python train.py --head_dim=32 --qk_norm=false --init_std_qkv=0.035 --steps=3414
MLP neurons of a small language model. Each row is named by its layer, matrix (gate and up: input weights; down: output weights) and neuron, and shows model dimensions 32-127. Each number is 128 + 32 x the weight over its row's rms, rounded and kept within 0 to 255. Numbers have three digits each. A neuron's up and down rows have the sign that makes its largest values positive.
After each neuron's rows, "fires before" lists the tokens most often just after its 100 highest values on Wikipedia text that the model never trained on; "fires on" lists the tokens most often at its 100 highest values on Wikipedia text that the model never trained on. A number after a token or word is its count.

L5.gate273:105092103183179077121101189109074126099125139152108147110156130080118070111157043130106138098116117184139077101135119170139096080128140114130170176061060137122157156163124141145143096093119110148120094047086090107150174174118154126103107167131137146092087156156130167141165100124127142174
L5.up273:110098065143156099133153130102117131139119141158108087119098132116168038161140106059155094078212109165140117152107080144111076081081222120148172091101075083092145127149112200152108096131115140148132123102101137096094195133113165163149115152135156161126101158142167087129117131132080106192
L5.down273:139148097104194147180133123106139126101096168116132115118093139112146090128157154150113193139111078167126114119133155154169144098121080119122101129115091082125061165164097087126138071127076171115147020152137119064147154089110117140138168134113173178102096093080136137153115060129159173091
fires before: " " 33, "\n" 24, " V" 12, " +" 4, "\n\n" 4
fires on: " |" 94

L2.gate152:085131155154157122189170104158108126125134130092121139213062115143143141105098160140141108124117133119169105096128108139128037078149089132172115129115103111122181055142091160126160084107152152089104126184143096164132214152165123108136118134098092091213084125126093163141126089146125114111
L2.up152:106096139153179128115091091115117122061104118106034167127123107142116161125094174110150081120121091150139116110114106137157095129111088116173086102087166134147132143174134142101149157070185164073070067157163136100100138102107147163115136147114046118094165128114103105172149108061141174138
L2.down152:133095098141146090108083130082112134118121012113060135115193175143119106210092158163131101099103086128136144142132097100158100066101100138116113102114169161047102150199138142158143175140108098140066072151172146092131123105095160089132205126158085162083134181124163133189080121119177114072
fires before: "\n\n" 33, "\n" 26, "==" 6, " The" 5
fires on: ")." 24, "==" 22, " ==" 21, ")" 18, "\"." 4

L8.gate691:114111173165123146145165189157099107110114105153128206126111123101114134149105094134175095113144114121173127107128157204094107160133112113072105110119171080136074208119121102123134145182151128151103097142100046138146111091149189133226175148118120126145109157134136156117160116120094118179
L8.up691:107112110172058161093096094157133105166140169128141100140130111071157085130147139134103140146166174186097125064093098175126099103094130123138153162167127126118109156116088119126154117084074153129080168085082108146119112139202202115113109155113097125085194162159201138142145078138087131155
L8.down691:152117134137156113125108161112136124097160169107120148133151085148138069159100110129127112147136123154106155123113181143142146114129129172213164154136185137018113115163112110118116197088113100149110106158080135175197184194133124103189184153127135114143139129095114148134133159121139059134
fires before: "\n" 50, " " 24, " —" 8, "\n\n" 5
fires on: " |" 94

L5.gate358:130178142111088058074140162134156122136073081102147086127105087122178112110094182154112161105182140064209108153156095177107103123094081081209121111094086077124117220150151131138166144125118153183057149162096135105147178108126126104129134144132115125150107110132164110108147107115045140129
L5.up358:084097082055095123079100169135192120143118115141132156159124184123120109153146161129131131114165143055121120052169137158169136129151088148151152106143140136184168089138139109140069149147149126131174189081104099157137106186157190117103133143137045163094143127165086088101131117128119179147
L5.down358:068139143105157166164142181083107112109152046117103101117165142164114139153101137107132143128138091169088100151094099133102095145107164167037099111115134133073046105116143089172148098164122099172124131183154107149115105165105112213168054166138171131168128147148199067130093150109124085112
fires before: "\n" 47, "\n\n" 27, " " 5, " to" 4
fires on: "==" 45, " ==" 19, "===" 6, "born" 5

L5.gate369:131077090097108146135060169107108107128145097128177078164087122138128084057150109135186168168130094111161134169102125200092117146169108131133118145098199159110128128159107131178178117088123105183075107114148123105091113162148175157116130117130089134136156096153141166117161147162064102109
L5.up369:128107066111104092141105142117085092166188144118155119108100129137099105064138109100135167183158053094110140212126176180114111127146090144157141168135144173086113125172096116168220107075110107162083149090141096074107084135175188100097128109117078166089167107134178139142103131125109145098
L5.down369:054139091124137143124151126108117092099101103100088136115129112124133134126111149117147161173146111067119131170089168146134080097150147169121115125134158189000101145192115091134157126081082113141149129084159088020158101132197145074120137144121068146116139129126146100132102133148074134123
fires before: "\n" 66, "\n\n" 34
fires on: "==" 68, " ==" 29

L3.gate450:111162168123150150124091131168122065113125108099168125126137110119159132149188065143148149138127109129115086100101146085129096153068152120199141152106127076114127143096143160160111175106094123141115158148131140149135096127129097076150106139177063078113110197129123173113150146094149127091
L3.up450:109129106090139120072148103128110109190076074117118146122125141116067135140068073139096119164127175110179153120077091103143098177128160124111206124152052172198127156104160194125135149103110170189133087111148132159144201134143101079148149158138050116135088119119142147138114140132199136149
L3.down450:103155058185138140102150084133140110048158124130171070127121079181143142109140145126128088135164092095151084112097119144099160139117092106226121124054082121104158130123147140155137130111105192163095181142105132150166112118144135106118081111141078089140103198136066149130157083136114151119
fires before: " as" 21, " in" 16, " on" 10, " at" 5
fires on: "ed" 28, " served" 15, "es" 10, "ing" 10, "al" 7, " " 6

L5.gate346:149115130148138192207145066159128155126132178105118141118089169099123121093142131018127178112128084119111175139166128107095150128155168128165152089157176136196081092094138097097160146130201086149111093152185162100104137171172183109189156099146092109114112203168143134149149091105150107091
L5.up346:128160151161150160119140116134147083207089139138151137162125105130178135051120101124092172077101115141131091168123089179114148143129136138141120131128210112166121155191121129081152089087103091101115135128148093108150052102112089153116090110070084075131076160125071043130163180062131162096
L5.down346:125141153216169178181144140165155124138141116131156153153139152120143120115132126128144136106131115149117151136132143212119125119139143119164143116143126114112129139168049103151140157159092110117142017101046130097142093137148039129125099172092162108165115121120101106135053174059173155132
fires before: "2" 44, "1" 23, " of" 5, "A" 4
fires on: " " 69, "\n\n" 5, "or" 4

L5.gate382:134127125157107114078077143133095123156124088124090123123083069115152103113109094185097137145173191150165061142124070122158078156111100078164081140134120156132184185148138127176082077134131082123166142043096099110110104149099127169133102067109163065114072075157097096087109118145115145103
L5.up382:153128095104143105086066081111114153158098097071091137131067158151130074119100123129124111116111108210155044090094148084162082106131136087141095160125169155143133143103146075171129113111111118171123137116088116099123140131129169112104090106128096083077091120148148094088091121121093141108
L5.down382:077106092118118099172144127134117107168147114122123163139105120164105160125107144135169098125126073121143145110096204130134086147122166156153124195149136114131135208176118110111129096100166084157102116148135109084180147160175137090102113124100122172144137112139151107114107104132136156113
fires before: "\n" 68, "\n\n" 30
fires on: "==" 76, " ==" 21

L7.gate602:126181111142083096162101153136150114171128134143152136110067107070124154093108099122082045089144141106175113156107134157147149122078090107098137103126107146133095142133119099112130088157097171119187111118020102131095126102114153146168113174124165127145062168168131163156125135123160131133
L7.up602:103123083113135151205094112095124150142136136145167101151118098143140101158125084081140072163170104145118038143162103145167157123076114124090108111084145111101059119148163084223115178129141128112145150145147085101140132134104178125135109156120129125172173175122057131131050144205124143131
L7.down602:088120114123069152162140073131151149095158090160147115124124157098151158139088140125077158128115085156089126127117132111144158141073116122109068146117135085053081183201089096186141159154113073156119074104132152172092136120139180155106128117137145103135132245142118101114090153190199152102
fires before: "\n" 47, " " 5, "ary" 4
fires on: " |" 60, "ument" 4

L5.gate442:121163145129132089161103152142134134149125120071149188190155105168135146165057156102096107135178120099113110116100159174177083162096146185098146107155228140131140035061117136154158095109102116093114146164108125096095113098151150032133093135130093142137139092134127081112142153160160166170
L5.up442:106112169116139125081119113151121148164137183144154186136132110156119137062108135111105145122191132124157137125148091175176121133115128151134148130074162160139120088125149097172141120056137100139179153099085130100164100088191151092131118186110041125092064146135128160091153141136162078103
L5.down442:065105122092146134127137152137136149192181189142101144088142116085116098082156145147156127098136127086188103115174119140120118137145160131159086056152081107090134130148154168164077109115112158120176105124168146122142064128137104106167137108160084138101111137145171143092097150112133130039
fires before: "\n" 29, "\n\n" 12, ":" 11, " |" 10, "ation" 5, "==" 4
fires on: "==" 26, " ==" 12, "\n\n" 6, "otes" 5, " life" 4

L7.gate449:116113106109113106149069087137131131138171134113112129098174079070097091107141143131093082182119150124065046129096096051083102150143120119077147155167162111112177140157127168107121175139165122164159087099102135143129130129130156131168177152097141085142139121134102082086176170092150063126
L7.up449:085136155136139170158088103217147164056095131125124123148131127119129151092138134082153193188139187059120116109131086098129096137132167134119164100039163154129150135175125140160103131148127125132142143090151152088116118107075157115118151146135166116137098077082129129139102163106110079161
L7.down449:124130117160156133107126094164151157119095136150136162095129160131129161076099112073122147111099084144204146145109150132136181125123208105146157160079145146124160163144085136096098133115113103125127137202208109080121071103139140124131082131081109174061113127123127181124102128203129117097
fires before: "|" 45, "|---|---|---|---" 25, "|---|---" 5
fires on: "\n" 75, "-" 7

L5.gate571:194132137138166144100110138187115154175157082134135056135109172125096094118078133194120127117115158081139100061097105157155064092198091126147144089144116107094080079137085111132144113114157095118109136165094055109098072118115129034171111070096058095097135116131159151108124104143122146062
L5.up571:124142176157121132138070088162153083160086096108172143173127124119159134093133124051091185167158069150119118113130193077144123148118176141115067113085121175133142165143197140184109113098142104110108064130214116163127078100200176116191145089170143146149109116192102155099160137062100135159
L5.down571:119122103167082137108102108082131094173137123109096140096161145122053103101096121152147152145160111087160093130183138089117126102038152066127066124116113129102134164138131153139114107117076079122138179205098110150159100126109182113147135152085132146075157152118115121146095143160170134113
fires before: "\n" 53, "\n\n" 19, " |" 7, " " 4
fires on: "==" 44, " ==" 24, "ames" 7, "imes" 6, "us" 6

L7.gate249:101106158097136118162131124084072121145116132140133065098097124153123100101136169063107107107133130131138138064095127165180098115091092129100135133077143096143116160169090167189151121140135137169189149048108159079067077165109229096133167233111097144123142092152115063172135161132075093150
L7.up249:097101144070063137115117161142112135193137157131102176110125054129105151140098125150196125096127165158082077152103184148126048150105131115137094121098154099132099175206110149104120124188096142162187159182143155164108100174142151121160152097082116152161157116168103105173123135058099102145
L7.down249:103110103126116135137101147096099127189125147173117069113159148135056135174139100111124191072152137135142132126155156108105134140096126176133082132150124092084130155126090097165212081116135144097204111159132096133065104166120158173174155188072117186174129162147075122120091176106126117191
fires before: "\n" 31, "\n\n" 14, "P" 7, "The" 5, "S" 5, "B" 4
fires on: " \"" 41, "===" 20, " ===" 14, "==" 7, "====" 4, " ==" 4

L5.gate744:162105164126158119115108117115141138159171112119193112109089104163113141062134172066104147139122144108169086131120107066129147127152151170091152156096172110113097092100061074063127123127169102172041117086130122067166087115114114115112100078169136105092076127102175103101131129074087116140
L5.up744:167133155141048088164121134166155112117095187154150116090117146098121118130150098100042135166133094071109118123145096130167144192128140141120211118141134174168114122121115108125149139156166106140078147110097155118177146097178110089090138119088093136122109123114103144156123151059089139181
L5.down744:081172183190102147110105111109130141149179112149141149093179158109144151067124125061121125110133117103115133093155151146083143110141172169151141149165114159193108144097113103131161173044124081136138114124073140138118088094147141084072090152051090095088218108121115144103100115126133165158
fires before: "1" 31, "2" 11, "8" 10, "9" 6, "98" 5
fires on: " " 48, "1" 45, " the" 7

L5.gate652:159123075061137179098106158095157129097170093144177166113093084098103155076078108090129118140131157139162131084190124140144120184133161225113173091129119187130143136153122087143155064084120090115071108133101095082129076120202096136129132115134098133126100136121169064158124148122084116116
L5.up652:142171056167194107113084123081135099161165088141135162123111099101080140094119131105111117140176139130169108173096155181138158136118122187121093093150118154152081116167165099109136098105137172072120105134062117107108134092179151099147146111182122220172134088139090089162162121164104114100
L5.down652:139184100175151133125152183169070143125152144121152160140161098162110102204102148095137159129163106095106150172156120101090157068133108101166126130152152085030124184113067150214122150127138123142149134158070155157190117136122200146119105107135140144181134138150133152124081108184097143180
fires before: "\n" 70, "\n\n" 30
fires on: "==" 71, " ==" 28

L7.gate312:129122118104157120127150112158079170179149183139123111126107085080138165095155106142141140177130143186100190182060111121114118160209119168063094138164166160185141143164111128121099125087110149089131154163087061179096150210143156080155161074121118126158184122149109096129078144113114119195
L7.up312:087102116114122185160107168167153171117105114101160138091143133102052154093202144133136157140200103183161122103156109120164104140127153149145137080071163042109174137129110124115125147178154135097186099116126086147152122131154154134121200140172125157105113109140127095161098163074173181104
L7.down312:120140118114164117111140061131168101177112154151142128060135115159127191120076184078096132104062130167149075133188070101146163108124151098137066140105151202096151140161101137129148139126134082102139084128091162129176090085149097134152136127197109133160115121159047133110106159102116198093
fires before: "|" 65, "|---|---|---|---" 18
fires on: "\n" 86, " station" 7

L5.gate179:099100157149136178098154086140100097184124107133126103091105170134147102130191129094180165134140179112207126062084140150092177167133151088099145140116155135137150139132119105135197134093108165140084078098171069169152131158093145129126108142100083051115082107138112078084140137096108112154
L5.up179:165099094136182163100187084110178111182168128193159138116104194101118075088180150089074146136138141131136092072086101135147113155078147092095092138202178105116150138130138100148140120183057125109138093074155124081113135107092116096112125147100106119062086131149134071094108154127135116111
L5.down179:089113184120123111130103119173129124171137121134174165152118095163124156113160133123119165059196162185155203154065119156156075107181109166121148109136129172147165102160094115132135155114113132125106103122187128137124118134159051147086117131199121099153154114051113037127186128131106094147
fires before: "2" 23, "1" 19, " " 5, "=" 5, " to" 4
fires on: " " 44, " on" 21, "2" 13, "\n\n" 6, " for" 4